MLP neurons of a small language model. Each row is named by its layer, matrix (up: input weights) and neuron, and shows model dimensions 32-95. Each number is 128 + 24 x the weight over its row's rms, rounded and kept within 0 to 255.
Before each neuron's rows, "fires on" lists the tokens most often at its 100 highest values on Wikipedia text that the model never trained on.

fires on: " of", " and", ",", "b", " &", " Gu"
L13.up32 [165 160 138 112 124 126 129 156 156 115 159 120 112 124 108 118 148 142  86 126 127 149 120 107 109 107 141 114 138  74 127 104 137 158 178 114 139 127 137 125 115 147 130 173 127 129 147 124 140 109 156 150 156  95 120  94 123 105 107  95 142 144 120  46]

fires on: " of", " and", "ical", "ural", "ic"
L10.up530 [159  98 145 143 109 121 160 159 140 128 168 143 132  99 108 159 155 162 110 137 133 102  90 112 150 105 172 160 136  86 135 165 134 152 108 134  80 121 160 129  92 133 105 118 155 125 159 123 131  70 155 134 102 104 149 126 142 127 123 138 150 146 151 101]

fires on: "r", "al", " dr", "our", "el", "ra"
L3.up36 [131 178 143 143 166 101 117 120 145 126 146 119 139 128 116 170 186 170 134 156 144 135 192 160 124 138 103 123 100  96 158 119 143 134 141  99  62 130  95 117 151  89 128 137  97 151 127 136 125 151 122 113 122 154 128 149 145 151 113 151 101 128 109 137]

fires on: "\"", " (S", " \"T", " \"A", " (A", "==E"
L3.up223 [125 131 125 123 137 135 136 147 104 158  99 120 185 109 128 181  83 124 152 144 142 145 129 122 108 112 123 130 107 136 131  78 171 107  80 163 126 107 128 100 148 130 125 126 175 100 147 104 171  90 149 140 150 125 111 152 141 132 132 142 172 125 134 136]

fires on: "er", "al", "man", "ey", "aw", "or"
L9.up757 [112  98 121 126 124 102 126 160 155 104 144 126  93 111 132 134 124 140 167 139 111 163 129 177 128 122 141 115 100 128 121 143 137 127  96 153 132 100 140 130 160 135 121 122 130 143 164  90 119 109 104 115 119 121 117 116 100 147 198 119  78 107  99 107]

fires on: "et", "iv", "os", "and", "ant"
L7.up386 [122 112 105 133  94 110 100 129  57 114 118 141 123 139 152 124 122 104 179 159 134 140 134 154 119 123  87 114 154 138 160 133 125 111 130 115 101 152 152 146 144 164 117 143 109 128 131 156 152 126 113 100 111 115 133 163 107 131 126 125 119 108 116 133]

fires on: "ic", "ed", "al", "ang", "led", "s"
L5.up754 [103  91  68 147 116 114 117 119  71 119 157 162 132 142 169 125 120 167 145 138 152 150 104 156 140 133 123 131 108  84 144 127 139 155 102 112 100 139 151 128 136 108 174  80 144 192 123 108 114 143 162  98 140 158 122 142 158 109 154 166 140 170 121 112]

fires on: "ra", "re", "end", "ar"
L5.up247 [135  96 102 118 161 103 114 118 137 114 176 163  92 129 182 142  96 121 127 130 153 159  83 140 136 109 158 174 187 175 137 159 161 113 107 123 119 137 123  99 142 149 154 113 124 156 147 154 116 141 119 127 146 128  99 143  84  48 131 113 110 137 148 140]

fires on: " and", " as", "sk", " trans", " Dav", "ri"
L9.up614 [152 131 122 131 137 150 163 102 137 145 131 113 108 144 156 123 122 118 117 118 115 162 103 135 131 155 162 124 113 153  80 135 117 124 110  72 134 102 125 146 148  95 201 125 127  92 118  75 147 122 153 128 145 148 116 144 117 125  93 158 157 143 142  90]

fires on: "h", "ad", "ul", "ri", "ate", "ated"
L4.up741 [156 157 139 137 139 118 137  74 158 127 109 188 126 209 176  97 132 170  76 129 114 139 165 130  93 124 109 161 101 100 164 148 142 162 131 115 120 157 124 126 113 168 154 148 137 120 126  75 152 139 111 140 148 117 136 138  98 155 119 109 121 133  86 107]

fires on: " |", " tra"
L14.up36 [126 129 155 118 136 139  99 117 126 120 167 118 139 118 149 123 100 119 130 170 140 149 123 117 107 120 167 135 181 116  85 117 113  85 137 134 150 109 150 132 128 127 124  99 138 120 159 115  79 131 130 147 107 138 174  99 113  94 105 124 125 148 120 107]

fires on: " M", " m", " hon", "at", " and", "a"
L13.up281 [123 133 135 137 137 160  96 140 116 136 114 114 126  92 138 134 132 123 146 122 164 124 136 122 132 133 139 144 180 106 136  97 126  98 138 105 140 103 116 153 132 114 145 156 115 130 101 184 155 134 115 142 123 103 143 127 146 109 146 140 113 158 102  94]

fires on: " dec", "enn", "ley", " let", "es", " votes"
L3.up292 [151  76 100 130 170 129 140 155 129 109 100 131 102 172 145 117 170 117 118 146  81 125 122 132 144 140 135 124 120  85 105 172  89 153 140 130 131 148  94 144 129 139 131 127 148 128 143 175 138 142 143 128 133 142 108 137 131 139 133 150 109 126 110  82]

fires on: "ic", "ous", "able", "ful", "ical"
L7.up489 [139 141 145 150 138  97 138 123  93 147 108 150 126 114 114 167 125 132 121 153 151 143 126 109 122  82 102 169  81 129 174 128 157 160  99 158 128 112 149 100  79 101 103 127 114 154 102 130 109 116 133 161 135 122  83 116 141 105 140 155 141 113 130 104]

fires on: "S", "A", " (A", "F", " Street", "E"
L14.up399 [112 121 111 173 209 127  95 131 150 134 106 123 137 122 138 116 161 128 150 103 129 191  83  88 128 134 129 150 120 153  97 134 144 133 125 174 117 142 117 116 130 149 127 135 120 126  93 142 110 112  71 102 130 142 115  94 101 148 122 128 167 108 126 114]

fires on: " st", "l", "est", "st", " re", " cl"
L9.up173 [134 123 134 122 162 136 126 145 107 118 142 139 164 131 196 145  88 154 137 106 147 115  99 103 155 122 125 125 150 136 108 155 145 138  95 111 155 150  72 106 141 161 104 133 153 116 114 114  99 120 140  85 121 117 133 104 117  72 131 152 160 142 114  97]

fires on: "t", "at", "v", "ar", "ast", "T"
L11.up282 [101 112 132  93 147  91 134 135 140  97 142 138  94 108 130 126 163 132 151 122 147 181 149 117 128 152 107 140 107 144 143 156 142 126 157 164 127 130 137 107 139 116 131 105 115 109 152 120  92 137 116 156 122 155 153 116  97 107  78 138 148 103 163 154]

fires on: "ed", "he", "ard", "qu", "al", "e"
L5.up193 [117 130 115 109 129 141 155 133 144 172  87 129 172 149 127 141 149 163 120 110 132 153  96 119 154 167 107 132  58 132 127 163 134 140  71 107 142 133 172 102 135 106 150 107 136 170 151 142 125 130 153 116 130 129 112 147 125 104 146 139 162  97  98 124]

fires on: "vel", "ios", " bel", " week", "igin", "ul"
L2.up663 [137 163 146 120 121  92 108 114 112 143 151 102 129 155 127 144 144 145 125  94 167 137 131 174 120 166 113  99 123 143 138 111 124 118 125  73 106 135 105 130 158 140 118  98 109 115 111 112 133 128 117  95 146 116 124  97  92 102 137 154 183 131 119  93]

fires on: "i", " can", " mi)", "ity:"
L2.up201 [155 122 129 161 106 132 171 112 174 120 116 125 137 101 113 136 143 136 114 147 147 157 110  94 123 133 152 105  90 130 137 115  94 155 148 126  54  95 148 142 104 152 143 193 120 108  89  76 133 192 164 147 151 163 180 113 138 143 132 145 142 127 134 142]

fires on: " An", " d", " an", " p", " Phil", " B"
L3.up381 [131 156 143 101 146 114 133 104 127 120  83 123 135 133 122 144 119 132 133 110 118 144 143 113  94 138 153 131 106  78 114 149 110 115 190 123 112 133 132 155 138 115  81 128 102 147 100 121 114 119 151 100 102 126 131 117 138 162 153 124  78 140 166  87]

fires on: "ol", "ric", "ic", "id", "il"
L7.up212 [131  88 145 117 187 115 130 132 152 106 132 148 132 124 143 146 146 139 106 140 111 113 149 136 188 169 134 152 126  93 130 132 172 103  86 135 145 132 118 196 108 107 103 101 111 151 115  87 151 145 178 124 121 123 104 130 133 127 141 110 114 140 114 129]

fires on: "em", " to", " of", "ing", "ed"
L7.up35 [119 166 118 115 122  83 138 115 124 114 168 117 121 132 134 125 135 123 161 122 115  93 153 121 144 117  56 115 152  97 150 140 124 133 150 130 118 120 139 145 156 156 138 127 138 121 129 109 122 124 147 109 110 100 102 117 146 142 159 127  91 134 130 111]

fires on: "l", "rit", "t", "ferred", "ind"
L4.up16 [114 171 152 160 117 157 138 139 133 159 144 152 166  66 135 132 141 129 134 161 102 176 162 135  95 160 139  97 114 115 151 145 110 146 138 134 107 137 132  81  89  93  97 136 109 102 126 121 174 129 144 116 117  91 151 102 142 166 173  90  96 102 135 153]

fires on: "in", " gold", "old", "ative", "il", "on"
L4.up374 [195  99 114 126 151 121 114 145 141 134  65 122 148 148 129 169 179 149  89 114 144 154 111 116 136 141 149 104 108 151  84 160 127 118 190 143 136 157 128 156 115 145 108 163 118 112 122  85  98 111 134  92 146  82 165 131 129 160 181 126 114  96 145 108]

fires on: " of", " and", "00", "ong", " or", " c"
L11.up654 [118 150 162 141 172 136 106 125  68 134 149 127 106 107 131 112 157 110 136 126 133 151 111  83 150 113 148 141 149  77 146 139 107 156 168 123 182 115 158 121 104 138 154 172 128  95 143 115 119 101 141 113 110 109 150 162 115  84  98 124 111 107 113 114]

fires on: "ist", "er", "man", "en", "retary", "overnor"
L7.up283 [138  95 139  97 150 134 159 117 152 139 160 142  71 145 128 137 119 136 108 152 141 119 102 165 132 126 122 150 124 121 129 177 114 130 104 163 147  76 152 106 152 155 141  98 122 113 131 117 108 114 110 131  89 101 115 107 135 113 195 118  96 146 124 161]

fires on: " |", " and", "en"
L11.up476 [122 112 109 107 122 141 116 177 163 116 135  88 148  68 132 114 148 143 161 154 127 117 145  76 142 127 114 141 120  90 108 117 133 124 152  96 127 139  87 141 141 126 141 132 116 105 122 129 149 117 129 146 110 135 133 136 154  83 110 124 118 135 119 126]

fires on: " |", " a", ":", " of", " to"
L11.up655 [132 109 132 104 146 117  77 104  93 132 107 109  75 111 124 130 152 138 155 111  95 130 135 124 151 153 120 128 137 138  82 133 148 105  92  91 125 139 113 112  80 133 165 101  96 164 124 134 181 151 122 114 153 147 122 154 163 153 120  84 122 116 120 116]

fires on: " of", " a", " col", " number", " its", " d"
L15.up188 [153 102 114 125 175 129 139 145 123 135 102  71 112 120 136 142 147 125 103 115 119 117 101 148  91 108 128 124 177 113  78 129 125 171 180 138  85 135 113 123 166 151 134 159 104 107 121 172 136 142 165 103 169 120  92 126 135 125 108 136  90 132 123 126]

fires on: " V", " v", "v", " d", "ov", "V"
L2.up554 [102 123 120  94 143 127 143 117 101 116  92 145 131 123 168 145 135 145 134 134 112 133 138  90 147 126 126 130  93 130  99 155  85 129 170 138 136 162 128  91 167 119 112  94 122 139 103  96 111 117 121 171 106 154 133 128  94 100 163 154 183  88 124 156]

fires on: " |", "y", "O", "G"
L9.up485 [126 147  99 116 105 162 156 146 119 131 116  97 143 112 149 120 121 123  76 104 163 146 134 140  91 145 104 111  96 105 109 105 130 139 151 161 138 147 114 103 142 156 114 117 136 150 111 122 110 123 101 135 110 144 140 133 131 175 141  99 188 128 109 120]

fires on: " there", " project", " There", " construction", " re", "$"
L2.up131 [146 173 114 108 136 184 107  74 168 131 142 161 166 125 165 123 101 123 162 139 128 192 109 126 146  95 169 159 129 136 143 158 137 126 136 106 140 135  80 142  86 175 128 120 115 122 114 152 145  99 130  97 126 133  89 132  92 120 112 124 144 125 105 133]

fires on: "ent", "ient", "le", "qu", "ph", "able"
L7.up677 [126  74 130  98 155 122 104 157 140 137 148 164 141 112 150 105 171 116 137 110 111 136 144 143 158 161 155 148 145 119 132 155 154 129 141 164 126 131 126  96 145 178 182  93 110 128  83 151 134 160 113 101 128 134 109 173 121 129 119 104 148  86 105  85]

fires on: " |", " of", ".", " the", "able", ","
L11.up368 [142 114  87  87 138 129 154 135 144 111 185 112 130  86 128  81 141 119 101 128  97 123 143 112 102 141 127 135 136 122 134 124 134 109  97 118  82 115 159 133 104 156 140 122 132 152 114 173 134 144 130 104 130  81 114 190 176 137 146  95 109 165 123 132]

fires on: "en", "y", "r", "end", "ade"
L4.up167 [169 197  97 143 133 128 137 147 136 174 106 107 121 123 171 116 124 130 114 107 130 120 119 137 115 132 147 157  51 120 115 121 105  91 153 136 111 101 128 129 149 147  79 146 108 150  86 122 123 154 104 166 129 132 127  92 106 131 160 152 118  78 145 134]

fires on: " r", "w", "m", "h", " l", " R"
L13.up523 [130 133 161 109 125 155 143 117 111 147  94 134 123 126  99 119 107  96 126 116  83 122 155  80 132  88 128  72 150 118 125 166 141 147  64 164 137 119  99 106 115  94 110 141 169 135  79 138 141 121 168 115 118  93 144 132 140 124 119 157 137 147 117 147]

fires on: "re", "y", "res", "ra", "es", "ar"
L5.up215 [122 104 130 168 164 147 151 100 155 118 132 124 130 127 142 132 114 132  98 135 122 155 139 113  67 113 157 140 138 107  65 138 135 109 104 139 135 163 106 130  97 113 183 127 144 111 114 159 117 126 141 141 151 110 115 174 110 156 149 142 140 196 154  98]

fires on: "at", "et", "ot", "le", " not"
L9.up640 [130 149 173 134 134 139  94 162 126 158 123 113 131 126 121 118 160 121 102 102 163 115 104 131 126 138 125 150 173 139 106 141 135 110 146 153 116  84 117 120 157 162 133 109 144 133 136 126 124  81 181 101 138 128 114 121 143  77 119 147 101 128 161 163]

fires on: "als", "ic", "ical", "ent", "ary"
L7.up73 [120 126 109 126 167  85 127 120 132 139 150 164 115 127 163 146 116 142 103 131  85 136 156 112 103  94  92 102 174 130 132 110 178 163 106 189 134 129 151  94  95 129 118 104 122 141 123 119 143  89 125 120 141  90 118 136 132  84 126 111 131 113 147 123]

fires on: " and", " on", " On", "s,", " to"
L10.up670 [108 131 111 174 112 125 120 118  91 138 113 125 161  85 129  94 148  99 105 105 144 142 152  93 127 171 105 138 138 106  95 181 131 104 126 127 140  99 123 125 103 106  95 127 135 140 112 149 179 144 170  94 136  83 126 124  81 195 119 129 164 112 142 107]

fires on: "ar", "pec", "che", "ac", "ith", "ince"
L5.up198 [142 137 120 118 128 121 138  95 121 120 136 118 160 105 142 117 115 100  80 156 122 136  86 102 129 158 151 121 138 218 113 153 137 122  88 153  96 178 122 119 113 150 141 106 111 143 124 147 151 131 113 105 166 143 134 128 160 124 104 157 154  96  67 106]

fires on: ",", "in", "ov", "ro", " company", "iro"
L9.up440 [139 151 126 136 132 107 114 105 130 149 160 113 203 105 127 112 138 120 102 149 104 111 113 134 140 122 120 102 116 175 148 113 145 116 145 122 140 107 148 118  95 120 115 129 144 117  98 130 133 125 151 139 140 111  88 163 101 153 136  98  96 140 119 146]

fires on: "qu", "iv", " requ", "v"
L3.up396 [156 141 140 132 172 128 121 103  98 144 177 131 152  85 135 141 103 150 172 102 129 113  82 116 103 116 148 137 151 124 115 111 134  74 133 135 106 170 126 101 123 130 145  93  86 160 104 189 133 136 121 143 108 106 140 132 114 156 171 179 155  99 140 124]

fires on: "em", "o", "om", "m", "os", "oth"
L5.up187 [101 152 126 104 147 134 107 150 117 136 134  99 128 122 111 104 149 147 155 111  87 152 155 128 140 108 122 131 134 130 139 144  94 149 109  90 166 125  97 122 142 152 127 112 179 119 124 128 120  78 162 122 112 143 169 140 110 133 142 102 105 140 123 159]

fires on: "le", " company", "oard", "che", "or", "y"
L9.up131 [120 125 150  94 131 128 143 106 113 167 150 140 128 126 146 119 127 118 140 124 119 114  81 125 119 142 171 139 148 150 103 125 130 101  96 128 116 142 107  79 109 141 147 106 121 108  99 180 109  94 108 163 161 128 125 138  83 126 116 140 150 159  76 150]

fires on: "o", "ron", " No", "ome", "ru", "ave"
L5.up584 [142  94 118 174 112 167 155 136  92 107 122  97 150 134 113 106 128 150 130 121 102 134 166  86 122 142 144 168 117 131 147 137  92 100 114 145 144 127  59 154 168 132  61 135 150 118 143 108 148  87 125 150 108 130 108 154 160 176 122 162 119 162 117  94]

fires on: " d", " col", " sil", " e", " w", " r"
L2.up743 [128  68 129 111 108  87 133 130 119 102 128 132 142 119 106 109 145 188 147  89 133 140 102 133 110 113 151 114 176 105 131 113 154 127 163 127  86 136  85 129 143 146 106 132  83  98 144  96 104 110 141 113 135 124 115 171 105 101 144 146  89 155 129 128]

fires on: " of", " in", "on,", " de", " County,", "io"
L11.up105 [109 100 109 125 141  96 123 129 157  94 156 167 170 135 140 128 109 147 115  77 109 130 117 117  84 130 137 104 124 141 177 166 123 148 154 146 116 126 119 131  89 139 131 156  82 131 114 111 139 147 164  96 118 105 117 123 114 139 127 128  98 118 157 129]

fires on: "or", "it", "on", "y", " mar"
L9.up551 [136 143 131 124 139 164 111 130 140 111 134 172 174 119 159 117 136 151 159 142 160 123 132 105 135 150 130  99 153 175 148 110 135 108 124 118 111 152  95 125 129 154 164 130 156 138  71 115 155 137 114 148 120 124 141 126 107 140 118 154 142 123 176 107]

fires on: "y", "a", "h", "i", " \"H", "-H"
L11.up86 [122 139 120 122 135 123 121 110 146 135  99 133 105  87 110  89 146 112 105 136 133 145 150 105  96 127 149 148 149 107 134  89 210 109 107 114 133 126 108 129 106 147 116 114 115 144 144 133 155 111 122 138 121 131 118 108 164 148 150 112 121 134 146 104]

fires on: "al", "el", "ic", " Mel", " 1,"
L10.up120 [180 138 112 117  58 130 148  85 114 117 141 125 100 119 147  98 105 119 139 153 145 151 145 111 123 131 144 128  97 149 139 177 127 155 103 163 119 129 125 136 148 105 110 127 111 116 165 121 152 140 124 113 121  95 152 114  99 151 121 103 128 171 119 134]

fires on: "ug", " contin", " beg", "es", "re", "m"
L14.up306 [145 121 132 115 145 156 121 153 145 157 186 170 147 175 154 151 142 115 113 126  79 150 133 109 103 156 122 103 146 135 122 125 134 149 100 129 136 109 183 160 114 139 165 110 125 113 162 112 101 139 130 140 118 121  98 125 136 123  98 102 106 128  78 128]

fires on: " sp", "-", " Sp", " serv", " cons", "+"
L2.up238 [ 82 107 103 110 136 128 136  98  96  87 158 145 138 170 137 129 128 133 160 130 103 134 128 108 135  96 152 134 140 126 122 144 129 124 105 144 131 161 110 156 137 111  90 119 137 135 130 108 148 129  99  88 107 147 125 112 134  82 160 149 115 139 157 137]

fires on: "v", "F"
L2.up15 [ 44 147  99  88 185 152 134 113  96 119 130 158 143 135 105 121 166 141 173 108 141 179 137 106 105 142 100 116 122 161 123 176 141 106 163 138 113 149 161  90 153 127 155 116 104 135 125  67 105 112  78 113 136 131 141 157  76 136 121 107 163  99 118 127]

fires on: " ", " of", "ast", " in", "z", " from"
L3.up95 [132 133 139 154 148 122 105  73 156 122 181 118 151 125 144 136  99 103 132  85 110 133 121 135 133  85  89 107 119 115 127 130 122 140 162 130 122 128 127  98 106 116 137  83 158 106 105  81  99 121 157 111 147 150 166 134 122 151 136 144  90 148  99 110]

fires on: " d", " c", " s", " b"
L2.up507 [134 112 139 102 126 112 173 132 110 121 128 143  96 132 114 139 109 118 146 122 101 154  84 124  99  82 143  74 133 123 152  83 145 169 148 120 103 102 109 109 143 124 128 133 135 123 101 154  99  93 140 105 121 136 147 128 103 114 206  77 131 146 125 140]

fires on: "1", " miss", " on", "astern", " final"
L2.up499 [ 77  94 129 107 140 126 104 121 111 131 127 113 138 137 173 116 119 134 114  98 120  93 112 116  69 130  93  84 153 129 112 130 111 137 143 168 122 145 135 113 143 113 116 121 140 138 139  93 127  90  83 104 166  60 129  84 137 109 101 123 101 126 154 123]

fires on: "t", " ext", "est", "b", " dist"
L11.up109 [131 120 145 173 118 114 130 116 125 138 138  60 150  98 165 140 146  84 104 120 137 160  94 137 134 134 162 122 150 144 158 123 135 105  96 162 115 138  87 129 114 128 115 101 136 136 174 177 112 117 138  98 122 134 156 105 102 125 113  95 144 133 145 152]

fires on: " to", "M"
L15.up674 [148 152 117 179 124 106 177 128 112 142 149 133 153 137  69  78 131  98 145 122  89 106 166 108 118 151 114 150 111 120 115 146  97  90 149 107 148 161 136 129  84 147 182 136 128 134 136 135 151 144 160  98 166  92 114 158 131 128 141  85 116 136 128 129]

fires on: "v", "n", "i", "iv", "ice", "h"
L7.up526 [ 96 188 112 124 136 134  86  89 110  92 144 150 122 121 126 126 135 148 150  91 104 116 122 160 109 113 143 135 120 121 123 127 120 131 112 198  98 128 167 113 130 127 129  99  62 156 118 149 177 126 153 128 107 183 124 157 110 155 130 133 172 132 124 166]

fires on: "a", "ri", "l", "ary", "y", "by"
L7.up88 [ 90  88 139 151 168 146 113  92 144 123  91 101  86  97  98 112 114 102 106 140 150 182 135 102 145 109 127 114 139 138 130 121 128 118 164 146 119 122 132 105 102 129 157  71 147 126 106 142 145 129 129 117 132 113 142 147 200 118 119 120 142 125 173 109]

fires on: " of", "ality", " through", " =", " st", " in"
L2.up333 [127 126 133 108 160 123  60 105 170 117 150 143 107 129 174  82 125 101 113 120  87 138 164 127 135  93  88 147 161 118 159 124 102 150 146 128 112 140 101 146 126 109 163 139  96 102 125  97 156 103 172 110 121 110 128 143 134 125 151 128 100  79 133 128]

fires on: " served", " (A", "==P", "==E", " \"A", " appointed"
L3.up377 [139 150 117 137 154 123 139 129  93 122 130 158 162 104 103 133 146 105 133 114 114 115 102 120  50 114 138 149 104 122 132 114 139 127 137 168 113 137 153  67 115 118  92 100 124  84 151 135 137 105 154 136  93 122 155 161 157 111 105 132 130 116 145 112]

fires on: "end", "st", "est", "ast", "ust", "ep"
L5.up699 [148 146 132 112 183 181 152 155 138 134 128 130 174 105 120 119  91 115 123  88 138 142  89 156 144 107 113 191 114 144 161 127 142 129 123 149 122 149 133 124 146 129 130 104 175 109 104 143 112 121 107 136 122 109 155 107 111  77 105 166 133 160 106 111]

fires on: " do", "on", "it", "g", "at", "eat"
L7.up367 [150 171 129 109 147 141 102 126 150 146 150 128 145 154 112 123 101 139  93  81 124 146 138 125 128 167 104 107 148 111 143 129 136 102 112 146  70 108  89 132 123  89 155 134 161 122 114 105 155 129 127 145 164  93 140 114 133 128 114 147 115 132 173 104]

fires on: " S", " D", " a", " Jul", " Fred", " L"
L15.up178 [129 146 118 172 138 141  94 118  88 111 140 151 107 146 154 107 108 124 153  99 109 163 163 117  94  95 145 145 131  79 136 152 143 136 102  99 130  95 133 152  97 153 108 103  94 116 128 108 109 145 163 132 119 120 111 141  92 145 108 111 112  84 143 135]

fires on: "at", "end", "e", "ating", "ant", "ord"
L4.up723 [118  81 122 153 171 181 143 144 138 110 113 131 147 139 158  93 137  78 121 115 103 125 104 123 123 157 141 143 140  93 129 149 133  98 118 120 168 151 141 128 129 104 108  58 128 135 134 133 132 150  95 132  82 117 103 130 140 130 144 159 125 127 162 112]

fires on: " there", " dra", " |", "le", " pre"
L3.up181 [170 175 140 140 147 138 125 162 129  77 186 116 133 106  96 144 150 118 142 139 127 129 129 123 143  98 175 143 132 105  90 129 125 135 129 127 179 136 122 114  65 164 142 128 127 125 125 114 117 130 148 142  79 184 107  99  96 123 118 129 145 164 131 123]

fires on: "ad", "en", "ade", "h", "i", "an"
L7.up445 [121 171 146 124 157  94 148  62 130 156  80 117 116  73 143 157 114  97  94 147 176  93 128 112 129  98 124 147  97 128 130 153 120 120 137 157  91 131  93 145 109 173 117 103 114  99 111 140 117 123 120 126 133 146 138 121 155 139 153 155 111 106 140 117]

fires on: " the", "o", " round", " system", "om"
L11.up389 [159 118 110  84 147 137 153 169 145 123 156 120 112 151 105 125 129 124 159  56 145 173 126 103 155 118 102 147 126  93 153 127 122 128 143  99 108 158 105  75 131 161 101 122 130 137  95 170 108  78 124 126 135 122 167 124 149 137 130 135 131 129 129 148]

fires on: " in", "in", "on", " 9,"
L5.up164 [127 131  93 115 158  97 127 125 139 151 100 139 129 177 144 132 154 136 113  84 118 122 135 152  98 169 120 140 116 130 167 111 116 143 146 120 127 138 116 148  97 176 135 110 141 139 135 129 138  85 129  87 142 120 138 140 142 142 143 142  94 120 177  88]

fires on: "re", "ment", "ra", "B", "M", "art"
L5.up383 [122 113 121 131 142 136 145 124 160 103 146 113 119 155 150 109 164 160 127 136 168 158 134  97 119 139 139 140 113 132  91 123 124  80 127 152 102 137 103 113 174 142 147  74 115 148 137 151 137 118 152  95 165  96 104 123  75  91 103 101 110 159 164 104]

fires on: " of", ",", " as", " and", " to", "ing"
L14.up197 [124 104 136 145 137 125 156 142 129 122 144 136 143  89 155 117 120 151 120 165 137 120 106 130 102 144 114 140 129 106 121 167 100 173 158  96  74 114 140 120  94 101 113 147 135 103 142 152 133 116 129 136 146  74 104 144 150  97 122  89 121 114 125 101]

fires on: " H", " B", " ", " |", "u"
L14.up142 [112 123 140 110 149 109 128 135 144 128 131 105 127 104 130 100 139 106 132 112  97 142 145  93 122  99 119 124 143 147 193 142 114 169  97  85  76 118 114 104 153 148 165 132 116 116 122 141 136  98  95 140 150 122 165 123 113  98 140 124 125 163 119 128]

fires on: "ed", "osed", " came", "aut", " played", " wrote"
L3.up116 [134  98 129 122 169 143  97  76 135  97 140 161 121 144 137 146 124 147 145 171 148 112 128 150 106 168  76 136 140 110 148  86 100 128 152 139 154 126 120 107 138  99  98 116 113 125 127 112 118 124 124 174 128 158 110 133 154 144 130 112 103 133  87 105]

fires on: "us", "le", "k", "E", "e", "che"
L4.up38 [152 133 127 137 109 118 124  87 125 150 178 144 127 138 137 116 150 155 141 133 158 161 109  96 109 102 131 139 139 150 105 155 154  84  96 128 107 150 139  80 110 112 147  79  96 155 128 136  74 131 147 110 150 144  78 163 104 157  84 141 144 123 120 156]

fires on: "ic", "i", "ative", "al", "ial", "in"
L7.up676 [110 159 123 116 112 117 139  83 112 102 109 129 100 114 149 122 128 140 127 157 112 132 149 104 141 154 120 129 139  86 136 137 141 105 113 170 126 141 155 119 121  89 122 120 117 170 135 109 204 124 124  95 102  81 117 139 129 148 102 141 133 133 102 106]

fires on: " to", ":", " |", " and", " of", ","
L10.up294 [120 166  90 133 140  84 161 152 170 143 150  96 132  79 121  78 131 161 155 128 126 118 146 161 146 135  90 136 138 113 114 147 158 123  96  79 117 169  92 145 139 137 146 144 144 169 100  94 136 119  95 123 115 117 114 177 128 161 132 121 116 127 134 115]

fires on: "vel", "oul", "ad", "th", "ber", "h"
L4.up468 [140 164 126 124 120 125  85 129 165 110 136 133 123 165 143 119 101 149 117 101 167 115 122 125 112 110 123 143  86 110 107  90 116 148 147  98 127 168 122 115 143 126 118 165 182  96  67  69 131 110 116 155 109 112 114 120 138 150 151 161 137 170  88 128]